Weights of a small GPT-style language model, trained from scratch on English Wikipedia: untied embeddings.
MLP neurons of a small language model. Each row is named by its layer, matrix (up: input weights) and neuron, and shows model dimensions 48-143. Each number is 128 + 32 x the weight over its row's rms, rounded and kept within 0 to 255. Numbers have three digits each.
Before each neuron's rows, "fires on" lists the tokens most often at its 100 highest values on Wikipedia text that the model never trained on; "fires in" lists the words (lower case) most often at its 100 highest values on Wikipedia text that the model never trained on.

fires on: " season", "ody", " games", " Games", "ers", "inals"
fires in: "games", "season", "seers", "finals", "body"
L3.up323:094121158147096166128090098187135142115159128152107117087164085147131146130153131104176127190120125172104133122145127152145131160111112130103165137129206122138115128149147194194092190158134120115098139103117110193122135149072152181111119171060104093139084096090135102137121202095127097093

fires on: " educ", " Country", " born", "ities", " worked", " production"
fires in: "country", "born", "education", "worked", "production", "located"
L3.up330:052122115158122100150095123103078114173090172166122125157116141119135134134098104135150154134148172132119107159150099105186138104159168150159154152142132063115113121129200165090119164178098089136152105107095183096113146094131159108119123131109094158066119149092107107162130190149118103153

fires on: " US", " American", " Indian", " Country", " French", "ic"
fires in: "us", "american", "country", "indian", "french"
L3.up862:160151145130134105153118129154109127101079155079083131072101080061086090129142171150125137119173172091101218139112109104125149072138131078173111115172121075133109080138088137103113142167128157140136144145124146165184091164088125139090126109083095129126133171061130096122086125110145097143

fires on: "ards", "all", "ball", " season", "inal", "lection"
fires in: "yards", "season", "basketball", "baseball", "final"
L4.up247:110120151137119170138143108173169192145089132167148126087109118152155166139118076180139103103103139099119108138127182104130101165117119091125111105075194098206137129098109137145154133127133146162152181165166119154184108088095137123141125122187169065143169121184114163129140174061158123078

fires on: " time", " start", " career", " office", " role"
fires in: "career", "time", "start", "office", "role"
L3.up533:145053107118103118162136168136153102131121091099093188133147151168115122142100118102087133175133120181137106118173086125148119135113123107174140128146147165168145110092161127096059145169122125089144133116127113155118129121072121122134107094129128096134051126172092126181197152111109173147

fires on: " by", "y", " career", "port", " and"
fires in: "by", "career", "and", "deputy", "illinois"
L4.up75:133057192168146170136139145155092154099137112121087148187157136190133128024144119080140149165115173108128119120087103157164086144158156172111113143114110084114125149122123076082180175153149080102114085201108154098179116175166137125158112130103120147143168090099106128116096164140146131139

fires on: " music", "earch", "sp", "ition", "ics", " Music"
fires in: "music", "research", "addition", "career"
L3.up979:172117147074073130121116117097097116119136130129120099148134105184128131125149169175104134151122086171143148186134125122134101102147119108120105150133123182199073114129186128117085132105082156118108099143038215151114090134153114110143136125162148117184163113062136165117121129132137094120

fires on: " of", " time", "k", "er", " born"
fires in: "of", "time", "born", "numerous"
L4.up1139:179177137084132125156161075079140142109144100085100134082158172143138122136090167117199130138211070116110120149117139118053177118145144116124159127102086101152111164095144148118101205156169173128144139155146089055144155128078182152129113096184152135137155103108181064101149168088150112188

fires on: " for", " a", " mov", "erv", " For"
fires in: "for", "a", "movie", "reserve"
L5.up298:161127063061113094126089128147128046142085051144179163073135043100122106146117182114161130112131168133150171117115135130077070149145083131100146128110154146104113106096170128178136067133063151153140065132118129136137149146160172127126135169118153111137131106106118094122195149148162083149

fires on: " League", " band", " family", " Church", "ague", " church"
fires in: "league", "church", "band", "family", "democratic"
L3.up636:123100184129124115167143096161178112165172140158101110194116049143099167168138131156132087126165065221125099097123123127116113154097103147201136007117156131079067142112153181108123086146159136166123112104122130119095136163173137174094098070131134065163065080075146162143145091170177104143

fires on: " of"
fires in: "of"
L4.up152:133081148120129170148149182089047088113112143102110159147106208139158135100090132136079167193154121168109201155097149096092152096163158152100172133139155093176071099162097120168125110101162114119129092086172121059141138121156151183156152123075096119108121101165099146182159114126063116104

fires on: "ly", " about", " only", "ately", "qu"
fires in: "about", "only", "just", "almost", "ultimately", "shortly"
L4.up42:153135188089154089152137167105137143120152125127119172177186153125116201182122134165128160112180062127156101184101071109143169130097136123192106142111124123139150116093159149089125115069168077147142107091139164138106123146136154134141097162141107180208133116104095091141101138146206170114

fires on: "ley", " County", "ince", "ion", " District", "ace"
fires in: "valley", "district", "county", "region", "city", "palace"
L3.up620:112090089073171084200097185114106118154134103153152157120145107130085087098111117085170139152092107153162095147125100117127114126094173145139113088160157170162061151133152088117119178140155123132158133102132111062151141089118131145097085101166121154156105081107129164146162109101106182102

fires on: " use", " described", "ointed", "ire", "ceeded", " used"
fires in: "use", "described", "appointed", "succeeded", "used"
L3.up215:191150186113177054121163140126117171169102145102166093136115102165136139147176124113095133175155198131142098151136109093061106109210132100121126100138132149115137075121135134154142118088090115080089132109113153148150167125164101154150153132064156125128130110156110155130123113138034181106